config.toml
num_key_value_heads = 6
hidden_act = "swiglu"
norm = "layernorm"
rope_fraction = 1.0
init_std_o = 0.0
init_std_up = 0.0272
lr_mult_qkv = 0.4
beta1 = 0.9
beta2 = 0.99
max_grad_norm = 1.0
MLP neurons of a small language model. Each row is named by its layer, matrix (gate and up: input weights) and neuron, and shows model dimensions 48-143. Each number is 500 + 50 x the weight over its row's rms, rounded and kept within 0 to 999. Numbers have three digits each. A neuron's up and down rows have the sign that makes its largest values positive.
After each neuron's rows, "fires on" lists the tokens most often at its 100 highest values on Wikipedia text that the model never trained on.

L3.gate374:482390504518504469437523498429471475472485499560487514582482480473523504488455495427479456434501426479528548402500541554530428544480539671423454482565512431517523452525438571467484532479533516586405486533581632529489519439486585366473511438562471451478609462453513442531437617407499543481
L3.up374:499509453403505474444491435484520453455482490495474502609494507564469530571469547413442452413365443470563532526452441549495423545581595536506519493484499522418548477571482518498517504560496517520397443470496560471521449425588456480541436518508482423457545578530454462540416505494513562512
fires on: "==", "le ", "ew ", "It ", "inter"

L3.gate308:547441563495523491529420575453522539554426500546479532420448539525531458422475513567567530556571453562499515469578546482593600444409494554451470583535556467551463516451443520486488453379468484480536468524522434489461480581496568367509492469512456532529505498464530510528560502408536493489
L3.up308:610470413401474509551501509609548498523451417519501551530501490574515572574510585501519534494442470491518525531502391587511441574600459414534530394500492607492507510529529512590472503543481497449517559437469443500491409498508438516553577641414518503563480531542482539536469434556480440463
fires on: "om", "um", "ys", "am", "onom", "ver"

L5.gate534:535460565498596520482480419479430399485490512504493489496408476491607505524452581491431453471598480506521424499527508543579534475491460497491515500504537531455511488452508528512453502523466508529505546506572488417549402553593551536471350686496454535483518472526369540566503513608513438414
L5.up534:512561478525540507481454498373479435500442549473463486529508543523568439506448467479528535420482423582540463563508562494526480516427544515528579431510520557436502474461485456470489535505615406508503505510540408394478507553546560503606354584453510492504474528484479483489484472576465567494
fires on: "ic ", "ary ", "ial ", "ens", "ent ", "other "

L3.gate344:481561545521432486577426525489495492539542406517518468494582520467472491493517473509488579556591480500393492585558444504364548472479563571444525498501469510564533550402536544541454504474536414536477460534516382502520502581503455487472432511608462549484448557535554420493500521517588517440
L3.up344:559443500583500485523483453389575547432491418503498475520494574524545359608548588422489558554505499530508531482487472536513502457541445451632556475426441570497505479512568544521527537448448443496485551499481491525432467507634504602563440591460521554538475522532518546586533428614550476527
fires on: ". ", "ul", "ap", "av", "rig", "ov"

L5.gate616:490460493520490545549597460517509517380497455524577539490514480494521553510506470400541533542432575444486445431517520521459524490477554429424499511416513533459431532477514476529537483547453450492537594435460452563506568407544557539413471568507441447498486525562524587463464460458525469560
L5.up616:453485469442527555491430468495531506440443519464480477524552549499581470526467496580504514521546508551431554430453427489482530541476561534548532499503436477470613565437478461533579525507494446470525409507489502542530425574418408535516450439457669547488472519534566534559519535434551545448
fires on: "and ", "or ", "le "

L3.gate745:476446505483500497576499515514496519505484511520445563626482585523445513493399459455503493505535497449523500507517580482616460464580386414442454513578524463595466476491523509480443422465544506470482475534520482561488570559411494435546518424471495608527525475477447462513525576509458493545
L3.up745:511393414427559577550525462543539556463581410617576582428618447486529479541447577469568545543561575529457570508543380609456531441490521392607502489451494522487488587491459453502357537445506425510578529442474453415469515544502478492468528489460476463487512499438481527551557498491494471490
fires on: "om", "ad", "s "

L9.gate269:454495483475517569544495532545501572603520513519570435406417462516467542484448567433524500450439595486517425500491436553563426589577521501473538472474437402459615463525441412533523510491500487475455540610588527497458475440451477465459570510496447510592532556487492566558531431480491527585
L9.up269:595565459517452428459478558595551538461463505516528448585500579511515494446481498514484442484391468554551560446369468591561564512458454546509506503484492534532480472486450472515380571563597497489498509478535543438581466500499528447370445581480475437431467491513463473505542508499524525435
fires on: "ch", "pl", "st", "ib", "ph"

L7.gate389:479487524432460589523495570518572476491457495493501517555450613518501498379457468523548467527512521538453435534582492519429544492462451449510487473531504485524495510515534444500577498497534495546427540561504497534535444622474449432447524422445542540530463495506528501561456508416472521421
L7.up389:404498563515466490478617564428488535388476509600536546505465557553566489490446417464570532467487493553504602567549593427470562522456470462456408482491512465481399527481557534500551566501570436495482494494437488594406511420537543548527527513581486474514511519476472436514464541408436463503
fires on: "tri", "an", "ne", "so", "ris", "Ro"

L2.gate365:558457454571455511462559495457558513516455390502487428585499508489508548428458431427499572514595448649438506473522499511454518419522465420483538439541555512351516607465534426559482474412517486459497499529525501605494531517524458476504452553460505567529450458488467547513573483505501523545
L2.up365:534560471510468530463570506494569418544476575555502448529572545411491472535487545553550487491561479497584424341557461486571493576499474559561411488572545507537470477539610488442516499480491553494498493542473626502506490477539580598416527492409489502481516560551469566552483614508374495485
fires on: "el", "u", "o", "di", "led ", "en"

L9.gate553:510390587479509462494501544571444594596509454455526522472457491447515549498472412511491484454549472577396477488591535525485490443369495521403495544413501506467474553612552515399573513477542410456526475480477510584540461493479587473547528485521436461470581498493460520579434608538492518532
L9.up553:556517509477490537467472581449455488458554606529532508540471519465547530501481505440551434500573504543507533515502437374501487618444571546567550456432518474489526540468530588475520601528502563626502522556459526538498506590484530646533470330453556503495511535549524434570438503484508465511
fires on: "u", "um", "F", "h", "and"

L9.gate569:601577504575477464489478491552496461459460569463517470569573513430451483522510383481559559552429543491485416434445479513617436479484482456614532584495500507468484507512497486516466521440598473398462460551519493521510523508589470460507538435457516544555498438579442584504541484468507533522
L9.up569:621512506526433588521433479534476454417497398512438476637576493477520452489492574579570475432532517444475541502470496468507457544457488556534537582597517522461525478493574550528540512473485532521503487487548555480610472521502468517469573497478493513473514516473504498521541494475486554467
fires on: "en", "add", "o", "el", "ribu", "l"

L2.gate688:562393503570516541526482567494476525539448452447468464564537500482558564539510466444467520570523519544497510545439572486391542470571508499439520407622504490520471476403488532537548439562484452486525555562506525422523547549384462474473496484451495482484587460400485402425538573562631536434
L2.up688:520445398470553545538471500583550452518518484594521505500500545571503542615562539441414432425525556576471531513492507590399517487501477470594603459556541494491517468452475490513470528563471495550550502465459468494467609492453554487533531474441448537496534454420463456411552489557434467448
fires on: "ass", "by", "Sup", "ap", "ad"

L7.gate408:478575511473633563550500623469407487505517555490462517532467510493499469453467500570566538595515534516552466511423520514598559544548494463525447512528536482449434326493439462578572517548558521625559500521553478510528401523522417511571601478454454497585519493375431536507470478496475438595
L7.up408:472505426501524537492478508568479505525563515443335480484479515490496494459517538495502500540492513586494539488493538563455559552520415456543428588499492483410438489502516450477544531461492531576585500505517521457569512416487550558531487413525454451489571452466493391486514469571404455521
fires on: "who ", "She ", "she ", "he "

L3.gate333:484511602498482560400484450436545483499478487514496481425506541420476538507524580532523577563517558502588484438506515444473446490381526561571491539518519504513581425531503612483534429587488466503564442484531501435538503482535623499390457486535542442511537632514547374449420468536486509457
L3.up333:465444475467508509407461493510496473494529620502578512523487532490472450528473466552577518455520452536570593517474514529521523544445511463517474459505555545472458598569519661457530442462517416536590440491463466595461489527572541494471456449489458450571502498393540513604523514458399470534
fires on: "z", "T", "and", "-", "S", "L"

L7.gate535:507551515539504519545568570470466544474558521516458444522460592437478503581518486429509472569560542409523536409465521504570507457585470461540522536542534502457560439476508452417514451519536569564407481450603514521403523587519461511483547409481489482473551387501538470535501480505550504554
L7.up535:401572460531520521459569460551479594498583478502510503509491419530478487531480571394535481505511552521443424517569576509450525445467489493491428559483509510537424499464484431496441541549487503583513448462583462451474493510496415556482523573342475449503467516440578488517468500587481454524
fires on: "people ", "ents ", "ers ", "ages ", "s ", "ies "

L5.gate712:467600517511493559520531572551498514496443533460455519448545529447512398535469492547546489509550488615544537538484455567526531578528422569418449555504511489525561475502467482542444475463486564479521577527500489453505437503390462498528381433516560498549481510521416490472488463488501499444
L5.up712:437485446514456521540501542565474537455546457465494548487503452538522519555459518573477635477518513462435569474544458428438408529539581359542507571471437501509488492430516413538550508404454425569462489417434511519527529547530471508464490527471484415482403461566376494480497490529512475531
fires on: "c", "ad", "th", "op", "C", "("

L6.gate2:388565549478463470392345464607516442456391440508560510489527486396543491555563533504380505599511403582489391494507472614517573474420488517509483584538492443533527526498489571456502475534478593456435516443482477552501492457527483505555489449560522466463436535442482416490451431521552541511
L6.up2:431488557504473652493451628541496551470540492506499510502528448458488554410395462557460559532600523582410529470509489503531507631485552415460518405536521500493473525505476537467385486511562439440502421491494563634518570505461568464460555405497490453495564512462586517513447459475518466488
fires on: "T"

L5.gate269:487489488545586571496533523586455571487467526414590558467367467454575440523486460398500525524462500533517446455551581520557502462395438523510477540478485507520462562531494590548506507451540486540578544500565506460522602469455531567542458454481461565589497541501521475562506572487518461568
L5.up269:467501436475504587485531480528538516395419562535492594406532466550546424480509461551519523497400574580452442489545492519405563454392525499518514404478467492435546515565564535525505563492470519509573470484476504471498448564482445443502475472555529464480497477460469653511554439443489530562
fires on: "or ", "k", "and ", "of ", "ley", "["

L5.gate676:551520508421540476425477470461454509476469540516500487501503532509508530519491510437499570456451391514565536510451523510583570477439467589406544550485482471521431474528478538476649494450477536537468467538530465523513488494480452527526482522544525486395536433404518584564459468536387530580
L5.up676:535589507505468426524525508375450516519551471466360335561433463518480491510478451472541489490439485478469437505500445569471557531513555573496502543504466544514664526521502524546530508479548430500595441519429584428462466526429545553564411468558573463510499559549499511525560517448501525422
fires on: "a ", "ic ", "ia ", "e ", "ed ", "an "

L5.gate174:460514383524544580429487489474512543503456443460507471486425482435543504514488431477499492501432511517473433396421498488459504518444538471435509540452503542561617512425531398499470468494545486551589558504468408571560550585501420530498524568492501535575511609536454561535509464544476522469
L5.up174:524443496545656482446546476423475458508441481524470518488401585466504458470483530531383517551480445522543446451447429485452461498460565570477561592420557530447465499475413469569585540534542473479556573493568528539566429493537449515476515387496604510574468533491551447419562401457523518535
fires on: "and ", "-", "first ", "ly ", "ext "

L9.gate75:454526488500522482485503466481436486543485506548536495503515495447586543551496465564484490612511612494513515422492440561477618433529500533535601397542557490581603449462441456452536517449530484463454505501528535472554545617458526462496510487526468534464543590525495512518569549509536501492
L9.up75:551484526478554486443558567535493561510511592428634546491466485557523482467536493544447548499393502533457540536399499534497465464595587510461572495505545542553466463485468476458457480471563453604525428574540441467503535505513450518510550505495486442473563531370470466602568541514579486520
fires on: "to ", "comp", "known ", "bed ", "ide", "pos"

L7.gate553:484544618519445564436503465499488508434420400508556526544440486390440525457551471505561573511550525483482427427484523486461547502538532454555537458615515571496421531478459508575556516471480483509454501502512534568451519511506474388474544498535474597516478443465428396453391533502429589497
L7.up553:433480443498489521532522548476531517438577497540562493513474563468473585516531537496497538411532508478559553510561497493483486448514547501494442465591457526607414561581519517492454449513594429509461619456444478508516587448486454539567515456476496536400524427551540498457441468451435520465
fires on: "an", "s ", "y", "u", "ing", "Ro"

L7.gate268:496540456532512576631413545469518528560501499457464468472533456450510533477447356546582447538483490485515469464492432510602488580431485392570480494496551505508474447475466478441490452488601436557517455498562575465507591503470484499481478481539488463603524579494512463567590500397544472469
L7.up268:529444544488625573486483504513484517406525514534492503491508578498488483465516535481522508569536509544562535446536466526541488465534428431511475524494495477567429472490461445455566518564524517575651478482365466467548472536474480664486450523450543524456483516404581447584517466537490415502
fires on: "he ", "who ", "she ", "os", "ce ", "She "

L9.gate123:480469562489496526474482557554473469480457593502493498453466557451524358497500532464517500566501457553532536545580466569525463570421484496491464515454489463566514602531515512488467517462471551543491526539531553425489451513492436445485540411559466471498633596506537531586534535468427503556
L9.up123:524449416460498584474515529542566449493584465579468391547525473482447500489538512514546494498601483535653518463482495440564514473514578491435445532490489518563516522577565481529515390511421409524430489541464463474474421478497594462611530465512384443514569540501462516560511552556401486503
fires on: "il", "iv", "amp", "ew", "tiv", "ion"

L7.gate143:558404534566474450516487517453521519445461481489560552566492510454624472445556512573547520440417519449496534511457404505467497531423488494560474433474497485538538549473494486455409479513461519561410459482520499468395428558478407526562524532549541434465528496490544465449528506540397467559
L7.up143:490522493506533556496465489634452566505546461539527420403550455533413514520527522481529493533522416554609448495507433482455474558461579554506548506448569506470504644478475436495503544468484449614448448532554536522479505573521547570483563456550461483552530452559562502600499442487468514480
fires on: "iv", "ord", "ti", "inn", "oth", "ew"

L6.gate569:535588524495563437410533420394493572537429492452462530490474476424534482546478472474544510439493363469546454502517513541513502494410496505350487566551492506487455405502428418549518469522461546512412489493437515518598424595479442572536484523520557571546504543449541529467455540545548513542
L6.up569:598439558449507456467610546562421519473515537433509439552462494382541509549501518536485608460445579377447473530486515447537440467582500526445573576528505533366622522553471547411423393540536492550510453542497580461498500450511516453501565448516555469585597434510485451502496491443576512510
fires on: "o ", "on ", "ed ", "a ", "it "

L3.gate65:491494538526552494488438524469489564614436449423580434474536467455477543571516455524499543585474534404490538586433500554445588485472602462502569485490547473557472474447523471553527522573510366543559495491496529449496576505436496479479539527406477520441587547505476601530526464487467468507
L3.up65:520494532504427424535438496574546448454475534511581440486417640479526479505462410588503459464583434503510592421491498511500582467509512560453526522474481467484483500511534501430577515557517502505509464401471545511508460555504491503518516445408593509381521571420470419383544550462492486526
fires on: "and ", "ar", "ran", "– ", "\" ", "enn"